config = dict(
    n_layer=8,
    d_model=256,
    n_head=6,
    n_kv_head=6,
    head_dim=64,
    d_mlp=1024,
    vocab_size=575,
    activation='tanh_gelu',
    norm='rmsnorm',
    norm_place='pre',
    norm_eps=1e-05,
    positions='rope',
    rope_base=5240.0,
    rope_fraction=1.0,
    qk_norm=False,
    attn_scale=0.125,
    bias='none',
    tie_embeddings=False,
    parallel_block=False,
    init='orth',
    init_std_qkv=0.0324,
    init_std_o=0.0,
    init_std_up=0.0324,
    init_std_down=0.0,
    optimizer='muon_variant',
    lr=0.00784,
    lr_mult_down=1.5,
    beta1=0.93,
    lr_head=0.00553,
    grad_clip=2.0,
    warmup_steps=200,
    schedule='wsd',
    decay_fraction=0.768,
    decay_shape='linear',
    final_lr_fraction=0.05,
    batch_tokens=32768,
    seq_len=384,
    doc_mask=True,
    train_tokens=182600000,
    steps=5573,
    dataset='wikipedia_en',
)
MLP neurons of a small language model. Each row is named by its layer, matrix (up: input weights) and neuron, and shows model dimensions 0-255. Each number is 128 + 24 x the weight over its row's rms, rounded and kept within 0 to 255. Numbers have three digits each.
After each neuron's rows, "fires on" lists the tokens most often at its 100 highest values on Wikipedia text that the model never trained on.

L3.up389:122109133116143137122122155117123081121097174118128101102128089149131166119139112104135159128155122151103122171122177121116094127110134098109120124136119100126133154111175158117158094066122102156182103149113138074140111119136127127126098141132111131156122139110138137090125158115147169144155097099116125104116115119128113161138149141176159119096150149087132113131122146104141141162126156130145088138085104148135152084100120138112077103126144092101123145140103133093116114094171141122139107152157102151138153160131159154127093120117102135129172067129123096142135140101090157121119128123122142097115143141149116118134130117121147174134149152134138121111177082176128130156120117105096185103130125163115091132132150125100142150098102103155102117109081191173085155135108102
fires on: "iv", "em", "s", "re"

L3.up965:111096142138129161123165099185125113165134163128174122089169106127136122138106108133144163100118138089137136138120135084133162126148122136123111138124094115156103123125148151137130118143158126124133135117111107117127111106130148156140115105116122152136088140097135141145138135142103140104180157179144115140152101147121123106157125156142157110172150136145155179103157137103142125127111131102133099151150119131156140099134177080088138115133082122150140095109152122120108116123116104131138154123100121092146074113100114131163123118156163176085086128081115152169087083149127125128132159156149111137164124119130154124111173133093109128111148092117106135110112164169102112164150159096131157114082105089124173092071179132095137154170123115137095146137143141150125120121081098
fires on: " F", " P", " Ch", " G", " V", " H"

L3.up495:134177153071105161144146111123129134142160150071123131117110119101142117123122156149103072146124137100138149136108118073106184130119133152175127114151133111122145120129179153122101109127144113124139113137152137096151115094178142136144119150110110138104104130135120110111135153125106141141115123163113142126126117106124116111142128133096146181129089131163133112139143107157131155149112152115089152104150161132136175110098110128121129104175169082192118164148095104124085108150127138126114149124161130131114149169114135118111148126161095113153083164160134138143114150123131155113150111069138117107079155152137152109160155141124143092140150128090178165143147155122158115120136153132150134073145113152131105174109116152174148115124106154126108095125137146106142159158065148
fires on: "==", "|---", "ab", "ens", " m", "ity"

L3.up393:138105137134178111105127089131127124118117130110128138136126155092166121137158101116195154167162128176103111138117135133153163131136114117152089121150121117110169103160122118131165137141137133086147159162117146111137118127094105105130165158176115186128170154151149098155083112133115152145133102100107118140131135129122140108138151145126119121153099142122180136114110178117155163098112102122134122106197168187137131116143156132156109145132114111141143098136157115168112172148136097098155156121091142094103104129133127102126128129127173130141077153059086125109166074116122102129124176146156123146130122122121158152100122087164125109139117135119122174113113102138120091132143124135138151127075114120136113123109137116128128172117131138142159133106096155144114153158131166
fires on: "ing", " it", "it", "d", "ed"

L3.up979:127096135147097109108172185124114100090127142148109140131114068126118159168105171131108161153129094101153177129111115124099166110166147122114113123098141114146148120113129158123124175139122105084147140154161139175161138142114138134104147083100153160122139134140071142113132089147171118083146142118151172112101147122143139144167085128140142094177127137127117125109117147091129115169094075113114137107096098093173147116137102127105088166118159108147134135132118092125106133136139120136124165115127162166129059173159108102108145148135160146124172125124153092119108137167108089112114142084121157113132151135136104097150109123156086136158132117113122099126108153120106107114146158141119120140112140137105127121104146153098146099121119098140127157161123154108154144130132151
fires on: "ir", "e", " by", "v", "id", "he"

L3.up864:149149111152124122148143157155133120113146092107051107149118124142165131143141132144156185087101162156122183141137121126127131114118110061128122092149158159101154131094141136131137152091148111121108117085143156117190116136154148135147158149131071133116113116109129167180125102158141120152109099172126151103096071079119087109153144092104129149142119147147149112159147160143162136142135141128107149131117080120132120106073129122134082116146122155171150145116155092186119122143086132150149123128141118148137129120124133152094133091140120118159152123118128208161104138134127146098133116097111098142100146100134114146150158146137118153123148106112143110098145102122124095143146135117115115096134144124149158117120157136136162099144136101129145167127150151138158141106099128
fires on: "on", "est", "re", "T", "an"

L3.up87:143134136149104132168148177114140173171124127128148153167173121125115120151145126124086114142105138133127118109076119157093108135155141102153125143078102122143165064135136118159148157165144124133107128135101141127155111150124125140105093124068097124121193138131142124129130152156143118055162133115154114095115115180149119112176092093161152123149087129146110106127141153142130145111143144180134143151102077134158159106133181159117143127140092110124151122120092132116141159184121110105112146136127081126124148138133125139136108110149112094154118134115110135068127118091143164090117134154170107144108103172111097142130147123126156098101142150115108111105121171156116123124116165141123123113178137103126124106118150106115160139119144081129129149152130138113153122093141108
fires on: " n", "i", "s", "n", " N", "N"

L3.up286:161116126152119123175113109106101094131116118098200119094072103127112158141160126128121149179134169131166110141125169114122161142095136127123107116108117131126133080128117116146150119123145135138091096140116156074126105144140129112095127152158085125145124105108122129118157127135117146161139055073084146152143107111093158147111145103140130089105106131116111114111124110159139127124147127155104178092096145148094129123134130140102144113117119120145117112128104149130118145134067135122095150114141148167143126146143140123114100124154141145155084133112156156146107114139132127151162118149148131115177134108137125103132142079155160135140078084171111144102111118132090105147162132126131088134175143100113071159097098136108116138107115071108122177118109129138082105148114145
fires on: "id", "\n\n", "ard", "ition", "or", "ong"

L3.up127:144161143129123092124135104109129146110115109104107155117166165092129126113152155122114144126113115154096130091137097118130164103175103152150157167171156123122114087092119167174129126115125098135153145115057109169174155149137155148116106106100127126131123136115121088111130113127140109111148143119121132109143107115196059118142119097121127099116148104138122166102081114142120160188140104127106151130149094127140146123156121110117136140107153121120110171117149123147129133153175116132167136136106103180071118140153097131168085159154181115100118148129137116122134091112123091128103136065133154125137148124131112114124108099130158084137140084086124121121072139100151141146107109148135110123141130111147129116139111096098110135094177111110143119121147109127084122122099137
fires on: "\n\n", "e", "b", "m", "c", "an"

L3.up679:109101107166119161122145172133131176136140090105150135143147165089120131162150140088147153136105157161133142120156101127122111137168130176125120089153140113210114105136143155115088127122115135108131130127094111124129139142097089117146098130098099148121111150118133154108126124134142137164126141109131170161162126098161130147157119143112176127136119129101123122110142159098115110093150101107163124112142114081083134169109148118111127128122091121118109124161093114113122154144098121140109115135123118107091119116128056128140129128103119138120137121180130107088116121121112083106095112140108123135122079099110128123126132109108102132103123126181121161147101120113090146109110116155189130113143167153147124161141116153166109154141119091157163134121106104078067191151101101
fires on: "it", "ter", "ang", "l", "d", "al"

L3.up345:118152109182091139124077121137120157098200087137135110069147122169127081164116146108121146126119120117157137152122140132133089127159098099109092117094101121107139057121134164160166127119131116160110131136120092136184108091108101118126097174107128144078135126072140113135121117132126111108126145157125107117167162135141152129087129115127132183116115109091134114127131108123120123100110112119167105125130152116117123159138112145149134162088112165142115133120156126143139070137164116100089111119131169106124114178165139132124129160145119088146145115133128132122132114078148129147109127060114132143141112110094098095142132152120120171099121120169128123177125114150118150133105143115130104085107158144140129128128095152120164114119153134176110127145098129127139079132119140
fires on: "an", "ell", "-", "on", "ong", "t"